MLP neurons of a small language model. Each row is named by its layer, matrix (down: output weights) and neuron, and shows model dimensions 170-340. Each number is 128 + 32 x the weight over its row's rms, rounded and kept within 0 to 255. Numbers have three digits each.
A block is one neuron, or neurons of one layer that tend to fire together. After each block is what it responds to, as a language model described it from the Wikipedia text at the highest values.

L3.down199:129118095066121044158110077155152082167092155121137173138111104079131136108127171101116137145167216123197126104111105163105089062119120214145176048192160105100163128136110174108120164092137141111133156115148074129143128114109148152088156109115099114137139150150121163114140109099131148079094150093132138110093127065120170106127057100125108172134132134141136137137117168090124091108129092119127072135088115175145105146138176110093152085091037135131143068091169117144171155121133142160064112147119103124147096119149
L3.down455:101133112103137128087125105181171086148118160062097082089141081112160102133160134146156153103127125105073182140221191052064114141090119183180132145124172097079125146156202152107149116188072118076122136128122103142136092153082171142062065127144116130172102067153122110125152117142095176152120096145077043113076123137082178134130145120121141053142111197109155125151115165133090104084158102160105120122106159179166116104119165065163106144155146129100127100070174166127164168213114120152163116149134133125110075127143
L3.down942:111115105080139073118116101098110054083154174092046141176121156107130174134165104206093073121142132128123132110129154148102088163167150162094141078192113106112176149109147136134113174177126062111220119131174122179114126149146068161115139044077151112116089102174136132095114148098162127102118140126182087131108108127113162085190153078134104119117158164161165142133094113151164120115126062122129165094212148163139164110117173098177129136159090128097141082078201126150162152182143128131167083142157145127105110132119
L3.down1078:091168065151096088127087147115126073151106126076099147169107114112090103169096106129085131168142122119136110115136066152157137100119123066135135131134141131140160146134133045085130101114107132146139139169127076123121086167135119128103123120067151137112183161158172112091088144124120132167118144152122170161103083164119093078102121135138114136111090127135128135084076133117134092177175102174115132193126122105141109112150169234113129187134119197124139123051155177157154160117203111115072103157153095169116141179140
L3.down1114:078104073121102095102081157165098130115125150162144131135126198121078119127124073103156109198117115085109113136148154129191194137114087115161110203078123135116154080201101124115097107158103183140112142064155115130144185149137181063078148148120112156168135142072136103127100134147102112222121100100111105193125130120178087106130118106134111130145108097126098189103124136162103111138157154169146073118153117106108089157142106100171159171083202163152119166095126145154137117085138171107139089083106178129132156172114
L3.down1144:138110099127068060116132095112111093096147158090080135151107122115123125150127088117147135197120143114118058089132188119104117124121132101149171115137156127073153127089167160077144142159061096105196093129207075180117104147137073140119113122137111149138103126060137111107120119112193126079106118111150145108150107163064138129111127071120124092130085159124151064141162184125149141086129123096138078153134099147181090079106137104152082108132162182156109100162166108085136119128101158147094148095119098103146092112083
L3.down1507:124157089110152080107084134081096102127175180136057187150107165173120166203155122123140073146140123127111110090166155106132102183143100133097145123130124161098105161160162178113184142153075085135116124088165071199095132125063166100173106136108112147171121062145127127118093200075177147107166150099145151081093090105116168119161129146110167138106120122175144084180114100140102139139226207123110126103159122124111163122136104071148109139174075218131132135079117158034162150123089148137174086123105124168138130119098
L3.down1768:122170136132163076080103154125145118086144158108156104100130155159144133145097153084150169098152096082085165082118117177106193154153100138126107146116081157057110174161129143150101229138127106095120104201158080089138071137131078068155116137152112104137166095151113162142153134074101083112124141101168115152171129133142152150145133129153114134050175093149135108147155128110048133097091142147157114088096117121142129164092107201124127128081166178129080141143127173132172139089130067112155132133136135127132174122083
Description: Main-clause past-tense verbs. Main verb right after a sentence's subject (name, pronoun, organization) in narrative history or biography, such as signed, acquired, recorded, studied.

L3.down471:134080150164182101096135097139173097179172161113145136153123117115193195148151091104098081118188083089099075166096158108171102125086105113151161148163108149119154156129120117107080098206131124109126144104112084116112174116109138102130144151145162130092110054126213153161138091185082078120125125118150110092155124134114159158153141084198162128129124121096150135116139186138149153137179176068069132133141130069133138104196144170140074093055144168170089168084124117146124101132133149217155164119129125097132083152092
L3.down785:158139112146134113112171067133085122109102145137116129130185166198074113156089195110134101177095149131083130100138171114100153101080110138172155148148128086120119104149068132080116126111098142190158134156101105148115114128112123080131108123097133097130143111150130107106138095138108142144138138117126143099052075117185134142086140058113150171138184079161076093197083175112149122138114129097130150155110121185108147126133183119108110148123076080138107161171163117085199045069078141138076123153189059108127161132136
L3.down866:055115109175103107064143160070063135136146144126103165140168085215168209125109115107095152095084167177077151143144079106154121132132118141139150119170128080121116148175123133072123184144082120112141120158050112071112132138113113145139130111188207151145164115139112174112133105161115043153147108107159131083123147130101140168178121120184163146152130127098154106176152129113109141140079122119144151181157126187162081084147121150137153168121117095135050145091129171135122188188143053142089147114141116109126150137146
L3.down1123:129133099137186101129152119111071112177088154160068159120146141125116154109147106168158058122178120113081171170065144122154168135179137178166135184110143125124158161120125176092167129139099103108112167139132081162131135189107131146124140143176142166118111120123170150097099088084157017106204192150177079117121117190106189122086120119143199146114139096122140122167141154168120139154147202126105116124130095144113141114150105171073175160102073149178098110149098131151120128150113119072163165148099114126092127172112
L3.down1143:100121156143177094130096090099127087168141103084091119072116123149156088147060101102085121146162124100107133154116127136165112148130109133164126147116138196132141107145136078169079211167082058124111096091202147121104140182085141122149123135155106130117175140136131144208093145152198155120163156132141099159183161180108083164084141140150107050116181108112093102110102156107141064150123177159147147142130158119067120106111084118140107111115101157131115141129200091124161131151121064124137170112177101103139154100154
L3.down1197:173219135169156140095119124125123139160158079155147100109170107132149094147119119159145091109127116085124147070171130081151110092135148125114134116135101137129163148134126164053130096135075077101187100153159145083138123166177131096182141091116139133153146136126094126108109124108146146059102097147136077062104065162085135087140153169191133120118154149124100118199161162115153129094134155143142153131167134122140091133110167118098166118138080082156102085151180101133180094106116095153055168138158078128155050098129
L3.down1655:160055160156116165113134123135120125124153120096146089123129171118111066174134141083142152109194143105115102143094129125174099138167125119114137113123101111098092112134203092184120179118141118150134151146137128133091145099114125133115147118133114150071091142143147113137153162057119143107180125102118117150093173112164137125099149108160126091124221126073120100160136151126171177125107053134086105155120117180125152177137147151118142132215127129138124091122151121163065054169138080168165167107144120162032158104124
L3.down1878:105107131183137079135110090060169170123185123114192152141145153144127154144140113106153179066148099086133122193075143094153135129161148110165121157113094096106113175147130155151084179109145092160145098163148103116101153165099083103142174155174141150092103156116175157200151192161192118121132150144177070102055072137128084117133097065204118073132174153070149104172195169130092128162165114165135119112103156159151136124174111162111094075131105179187091106126150125104163132149144115154109172119060139128118081085169
Description: Clause-subject pronouns. Subject pronouns and relative pronouns (he, she, it, which, who, that) starting a clause in encyclopedic prose, usually after a comma or period, e.g. "In 1939, she served", ", which is".

L7.down356:072165133136105141101119063142138064151145088122109155164153123128135118056127123152182118110134098083102170101138113084105144151121158152134199107156161159120175139133094092153116147160143100120184168174145103089147189198148171119099104081108143094147124088106175124194106121131161118119149123145075109147161139180090075084120081150113158109170102116133137116094072178153160178127152123157156103047199162107135161174117118210083157107097103180126214143125114093089157141096094221130102118084159116139078136088157
Description: Subject end before verb. The last token of a clause's subject, or an adverb or modal right before the verb, e.g. "she" in "she was", "also" in "also performs", "should" in "should not be".

L8.down70:055170099156177120152131116142141094086114183073131129072106090099182112141129097148153117120126129143139149161093157095107083081152151139131162158046164076112133139130176132114085121153118079141107101163155129167139128138124173136100100163107163161075165070131118123166174115131138087128135147114123166143143149165070145117226074113146075046066161126170138082179110135163121114106147143157059106160120198173140156180069103103099126130119129107172155147152088132113133120184083142123121140153128105152142133119047
L8.down311:113168154167191110127136111148128097111091078105181150105117140130156077115088138100171110184150092130112138099154104090096138147135170100145201082138134146174095085131117109132151084148160103134147168139156160095131082184146181160063109103078105147151169106114113088164123100100095147085181138099105159114081103145060144076174190114183118083164141093145132069122109114135132122121101148128157162118133106117113121187108086153168114130113038185137145105153121127037144089157117125123128133127176108171141112105103
L8.down516:132106188220097102144099177102124121144143111142084152128137119060167087117122116116126146055163170077101116116137134137163142106137102155109155171078119147159126103131078118130129108080114148141161136144144121157120145118095166126089120176108149064107099088202125123128143123182090141102161137113149124147146137183146138168073132171137069138115118159174152202071152144106068107125136177160143098097090092111174075150152076103155046085141146090137141115147092134154161097152143129066144081123146165207066071170145
L8.down1155:109157159135129097126076185150124171146123148143114153079122113083119084147078144165099096159161135132147128141093181095133154097141062102152112128182120157161159160108044138077154131111118101120123125142095147135132121105076141128173159106126148116131126177152123147174169092126090069199140151029156102127126177189151093217133092069089154118096123144131153098163145112099146120127117098146138163172132163161180101070051091094120107163122154090125116109082179099170101116095156152141111163216113127117140137224146
L8.down1517:150155118161098138129149152116162165152117092159095161103119191126109077123096080154151113189114151162116126130146185090123121165135156153158148136161094129186099073112216182098165089133106113173141096162101119108157101167105132096149134196122077119120161121073145172162112102120180126132166185123188153097110139123189151124162118114149054178089205104106118116110074088104158092149166152156107152138070170165108113111113178109156112152138084147142138113105060138093110145085136087055111136134126142124148139157180
L8.down1701:117185126117110120145184142156126133139130141086135159117168142101139064147072174146192122110105135111143147129135152060140143104145173121156159111173155105111161121091149101125150099145125115086174164158162155083096112096089118145114144055125102144099120110139139091189167115158085119141157148156106205108128117176091129109106181134188132139161082102109179135127115108144155177157041117126069131149154146172096103098144129151133075155154092134165144126202126128126111075149117116145129071158123110150118147144066
L8.down1709:133138135140146091103103119200142156167129141150132131153160102040156134120105094163117103146156097096159144162168146126130103103067161160145146133166099104113160135126095144124153144119149165164152165138113094165119099123127083096170111175140117171121194095127157188167101082117115141118108109093152122132127159139144206151107101086156132105193123146109139172163067077123096150123125190097093123085179182117091144076133106138153138120108111111122066110128125181082130159152067210140130137127119130070114090143077
L8.down1790:131150124146095095107121127149160112067151114110086169103120122130159185104109081151184126139096136103104110142121123068151118095098120151096114091129118118112100152120192152077124110140134116143148161161154138127159117160055149154124148158092126131118134116123146144157118122165138131048190157157074094088225154110109159119095148108148135130057114130101121126106137120067137133119121142106066165207148116125129127058095128138162170204174163139164173142131140118126211076085074076143142140118146163133114092133153
Description: Pre-verb subject slot. Token right after a clause's subject, just before its main verb, such as who, that, also, still, later, or the subject itself (it, company).

L7.down652:061102128118094084090058114135109120183143124096114147137146132056152125136101175127155192118101130100103179169129079120085122078154113137174080109159120059077119109140163110072103146202114112086208175112084123152197164080070171145120133092111104136166114079173092103092130132120173125122081086115117090146096118133189094110107113153123206164077099151157130097161107103146128132123154043092112097104106133152083133085147122140153120114141143170135152055158121177101161131126109199190104202076143093141142127086100
Description: Main verbs after subjects. Main verbs (or their final word pieces) right after a subject or "to" in narrative and biographical text, such as said, went, turned, remarked, roamed.

L8.down621:132134128139090147089099085209122122156081122148143124127111157074127178101154167140103145135125116054137178140131070104134159056143092160150121081180126076124105081080135132083082152196148139131177182116167119091130089083130150101142131148158108177206127148147116127072136182160111104131110090145141151095068117096174089196164121096058112166154108098110125104082165164125090130114145097095123119096119192165105140157146106088196138124106093140132126139144133172113145115116074132180141185082101111088112168106138
L8.down726:131136146113148096103112204120157160164148131141100109102132147100128088110115155161069085137130130177162122177090159086117104109150106133077084157092134123183141064114156125114088098096140142076137122165150090159116181074125124141174133127116105126120070159165134193146153081156102155175136107108155138050178142112123135147147137112109083118141143122196125139136092133121125089117100140099128132112139164138133105121168156163130129152105116165096149119082152126111115180149127152182177133177163180132063161134148
L8.down807:167116087102161147110126144170160160112092091154085150111185152085143146158158169157123085150155136112198137131071138113124068134119096193157139143148123145125176146109144101165121166059146132140143117129193143138100125120138166116118166162088090134162124090097141113158169117125160111132118134057123126153097142206215131181099151043096114105097109108103100097079093130099160086094091134103187134102114167050115192160097177120166144135113090123161117129170131113134159180181064114153076129152109104116104096162161
L8.down1550:148145083100124124087135128136097144184149093132138115114113163145147068152155126073156127160102080113126124160081136097088082080072136103117148153171123086109123162117096135095175141126135103151078141166172109128205138157178182075101189090130120124121116120047119156165156135131134092106151134128147121112145134057136159145132124088117148147129078125134148125085126107142133161139110126107145126127100106128100097146117193127133162131127122094097120150220156091148161092101152126181179117099109149145107130112148
L8.down1609:156136118170090114147181102085095090147183120090158061076109126145133127177145209143127252101117151098148066137108132105115094105092179120098137121147149159119130111102095121174182107179145079094165142129166077163167167118079163097129149188160124123093099112079144129133164157174156140106098136056105109095114132095141139170136117144154148106080148140152149085079173161131143140125106118082161220158150128095073136151129120108121168165137114095156112081075108105138086114164091210144084168153143078098177137072146
L8.down1708:145118140077139100097096128110061130158088125105119168102089149085156082142156177119124203202152123123113147148135128161125115058104102124213057098118133088097111057156132150098142109177088140086141092068171137122145172060070141138106157079090115147220127126164118072107158105130093109155132113150153151039156137091184088144122112098062152113153141119138148071155142160153133136112101102121109053096115102133153132161137138090117121128143139131122147056097169165117131156179112096159135159127132126156112110195077
L8.down1815:084137147138161103184154127160158148121169114164104090133172130090131167116135151157126053086200098132123085140102181139155145107157154056163106099136108153117148127160136138117105093137078119077093102106105104120107086189071213139156079159139135098113079126200173136108160099106136113111120074108141123073151148099102127070105122145087111191129092132095142176152142129105151134115101119082154114129088100123069092092149134127090119103082192136136163162146115120114161122176195113126073115104121142118158075159141
L8.down1890:128116142140138164077107123156101126120145060111071170099097154114160134140121148096144129087126086112099077161170124147123133074120105041133116113106199209052136079092146110071156112193121125132151144089161111186097104112187113138156159079111040106137140079136128108077120111158112124084119079185161143069113132113138073191115149149071153123141128085179130124121127121134126133135088120144127103098068099120052079083067113158145123142128084159154136148061121142090193146124114136149116142128118178150085141098142
Description: Activity and relation verbs. Intransitive verbs of activity, residence or relationship right after a subject or "to", mostly in biographies and plot summaries, e.g. worked, lived, bond, relationship.